python train.py --norm_place="pre" --rope_fraction=1.0 --init_std_down=0.00439 --optimizer="adamw" --lr=0.000651 --grad_clip=1.0 --decay_shape="linear" --final_lr_fraction=0.0
MLP neurons of a small language model. Each row is named by its layer, matrix (gate and up: input weights) and neuron, and shows model dimensions 240-335. Each number is 128 + 24 x the weight over its row's rms, rounded and kept within 0 to 255. A neuron's up and down rows have the sign that makes its largest values positive.
After each neuron's rows, "fires on" lists the tokens most often at its 100 highest values on Wikipedia text that the model never trained on; "fires in" lists the words (lower case) most often at its 100 highest values on Wikipedia text that the model never trained on. A number after a token or word is its count.

L4.gate720 [130 117 134 178 176 143 120 128 117 109 107 142 131 126  89 118 136 152 157 159 113 109 116 146 154  97 118 131 149 119 127 124 142 124 144 158 133 113 162 135 136 127 163 138 120 140 117 116 130 144 107 139 142 143 148 148 145 145  83 171 152 154 121 103 157 146 110  70 103 136 101  94 128 197 173 115  94 144 143 123 139  96 125 146 119 127 113 130 150 131 115 123 139  95 103 152]
L4.up720 [ 76  87 137 141 130 142  99 134 141 152  62 146 144 149 113 120 173 130 120 139 118 139 171 124 125 151 115 123 115 121 139 124 166 143 128 157 140 138 110 138 128 150 110 128  94 126 112 112 143 143 136 180 146 141 154 135  86 141 141  89 100 106 141 123 103 145 179 126 112 100 111 110 117 139  88 130 152 176 121 131 145 148 149 146 156  94 142 161 122 138 110  98  96 129 164 146]
fires on: " not" 59, "y" 7, "bit" 6, "ite" 4
fires in: "not" 57, "quite" 4

L4.gate224 [151 141 104 126 153  89 132 140 118 109 120 151 123 142  66 139 114 146 110 132 115 124 133 131 141 155 122 163 105 121 132 126 163 132 125 150 141 103 115 136  98 113 101 137 148 110 134  61 121 129  93 168 108 137 156 143 141 123 133 106 129  84 104 143 137 158  81 120 107 110 104  86 154  82 152  94 132 147 105 129 187 126 138 100 146 106 163  96 134 113 119 158 159 151 131  95]
L4.up224 [111 128 106 114 143 131 154  99 124 145 132 140 106  83 146 119 131  97 108 108 128 127 103 137 128 129 120 129 132 111  92 140 127 107 161 147 142 130 104 121 163 125 138 131 164 140 144 106 115 125 115  85 116 140 136 132 136 127  82 109 135  98 132 104 136 128 118 165 130 107 113 113 116 122  73 145 193 145  97 139 151 114  86 160 132 131 159 117 118 199 157 129 116 153 167 142]
fires on: " that" 58, " which" 25
fires in: "that" 58, "which" 25

L7.gate403 [105 141  99 126 105 136 129 127 111 132 139 123 105 147 111 137 131 114 126 136  80  91 144 121 113  56 109 147 116 153 160 125 135 136 143 131 103 101 142 158 122 167 139 119 165 122 111  83 108 151 118 133 111 145 163 148 146 160 118 135  92  70 108 106 131 146 118 165 100 148 148 124 143  98 160 124 110 138 112 176 149 119 168  91 116 124 126  92  81 113 140 143 147 106 129 138]
L7.up403 [ 71 123 139 139 136 125 144 115 172 149 128 142 142 147 107 124 145 151 110 115 133 161 127 151 129 141 119  89 139 169 100 141 132 142 120 115 141 149 140 198 155 151 138 182 123 100  95 136 151 118 112 133 180 134 144 155 108 169 128 133 104  89 140 140 122 128 134 116 131  95 126 152 122  61 158 141 160  94 121 173  90 150 132 154 109 161 118 169 106  50 160 120 123 152 116 152]
fires on: " and" 19, " or" 11, " was" 11, " which" 7, " as" 5
fires in: "and" 20, "was" 11, "orca" 7, "which" 7, "as" 5, "years" 4

L4.gate151 [100  97 100 111 126 117 126 120 108 106 126  98 109 131 175 126 135 116 133 102 102  89  96  89 120  86 126 130 150 156 102 103 134  91 130 125 132 142 155 122 116 131 114 142 155 141 154 156 107 128  77 123 148 128 129 122 148  92 128 100 163 110 119 119 142 188 134 140 142 206 122 157 135 163  80 140 147 100 142 103 153  96 101 191 161 165  95 113  95 131 103 143 130 142 120 129]
L4.up151 [137 176 155 156 103 123 124 114 119 134 145 149 130 130 112 108 130 103 115 140 142 125 146 122 138 124 153  99 144 122 132 133 133 119 137 121 154 131 101 146 107 163 141  62 172  92 130 139 136 170 142  96 169 119 115 135  66 106 120 168  90 115 142 125 149 119 177 138 123 161 120  97 116  97 111 108  97 100 141 142 103 124 163 105 119 136 113 124 120 128 127 136  98 156 158 116]
fires on: " as" 75, " than" 7, "qu" 4
fires in: "as" 75, "than" 7

L8.gate816 [117 119 136 140 178 192 117 114 160 124 121 165 126 129 105 119  99 153 122  97 141 102 171 161  67 144 126 146  92 112 185 120 162 142 116 142 144 101 153 128 119 105 127 133 149 116 121 155 108 133 152 114 129 121 102 124 152 106 150 104 122  98 141 163 123 155  94  86 140 142 175 147 125 119 138  88  85 150 132 125 151 140 119 120 167 147 136 121 150 126 163 125 105  94 134 142]
L8.up816 [154 145 105 209 119 130 145 144 100 147 117 137 132 159 121 230 154 105 124 131 144 131 122 108 134 145 110 131 114 121 142 174 107 141 136 141 110 100 133 130 142 132 142 117 124 114 133 134 160 119 117 121 159 151 154 175 159 162 100  89 160 132 130 114 116 115 106 106 115 118 157 115 117 132 121  91 138 139  94 113 110 152 123  90 110 105  86 157 109 153 121 130 157 114 138 145]
fires on: " is" 28, "s" 8, " while" 7, " was" 7, " While" 4
fires in: "is" 28, "while" 12, "was" 9, "s" 7, "after" 4

L2.gate4 [111 106 139 134  97 100 116 128 172 123 125 111 131 148 112 151 119 124 150 142 108 149 131 106 110 111 134 165 108 134 149 150 129 118 148 103 119 153 136 132 135  92 140 135 202 103 117  86 132 114 134 107 138  93  86 127 141 103  76 104 125 132 134 149  99  99 148 128 147 159 101 110 126  89 133 116 122 133 148 145  90 120 146 136 154 101  98 117 191 139 138  84 108 118 125 136]
L2.up4 [160 117 133  87 102 150 153 120 138 128 137 136 135 150 142 151  99 132 153 112 151 105 124 147 130 121 153 139 116 159 156 125 135 143 125 109 156 157  98 123  80 140 136 146 161 133 129 128 148 135 141  93 100 146  67 111 108  75  97 110 129  72 160 136  97 135 136 136 172 146 107  99 126 125 130 127 127 162 128 128  64 152 109 115 139 140 126  97 110 153 148  84 144 130 124 132]
fires on: " a" 16, " one" 13, " Architect" 9, " Committee" 8, "P" 7, " professor" 5
fires in: "a" 16, "one" 13, "committee" 7, "architecture" 6, "professor" 5, "p" 4

L8.gate97 [112 105 113 167 114 145 135 144 191 123  84 124  85 118 109 119 166 162 133 134 112 102 130 139 113 174 117 148 174 138 138 110 113 117 155 131 141 103  94 120 143 116  89 107 162  92 121 143 147 116 120 126  98  95 133 134 146 141  97 151  94  81 149 134 215 153  94 151 140 103 136 160 128 151 106  98 131 106 163 133 125 155 155 100  95 153 109  82 152 116  64 134 174 177 119 124]
L8.up97 [161 121 138 108 141 112 159  90 123 133  78 137 132 152  98 106 170 111 134 127 136 148 155 130 139 135 110 150 129 172 118  99 112 148 109 162 118 148 153 130 143 142 146 155 153 155 143 116 153 122 131 106 121 113 113 167 117 178 142 104 128 127 159  89 108 118 130 153 122 149 108 146 143 150  70 101 117 153 105 138 142 147 154 121 124  82 114 133 151 112 130 151  93 155 121 129]
fires on: " to" 38, " not" 13, "t" 11, " can" 7
fires in: "to" 40, "not" 13, "t" 11, "can" 9

L8.gate865 [121 188 133 135 166 151 140 106  78 115 178 104 104 139  94 108 186 146 147  91 167 106  96 128 157 162 134 145 126 112 147 148 149  90 123 106 149 153 107 103 125 124 128  93 148 126 117 149 103 100 148 155 119 131 101 137 118 126 144 147 150  74 137 162 142 158 129 130 164 112  97 135 159 112 123 175 138 131 121 101 153 116 112 115 159 152 149 147 138 134  97 145 119 129 114  99]
L8.up865 [138 119 105 121 113 137 142 124 137 117 110  88 141 117 124 146 136 140 148  78 139 112 130 157 141 125 104 145 162  86 131 145 114 202 108 108 131  74  80 112 119 121 114 113 134 131 169 128 131  96 126 156 102 125 168 117 139 127 131  99 106 112 128 171 113 132  99 167 148 120 110 132 170 170 176 128 128  97 144 101  79 132 123 143 141 145 100 137 125 105 139 164 148 143 117 117]
fires on: " his" 13, " she" 11, " work" 10, " worked" 9, " her" 7, " She" 7
fires in: "she" 18, "his" 14, "work" 10, "worked" 9, "her" 7, "career" 5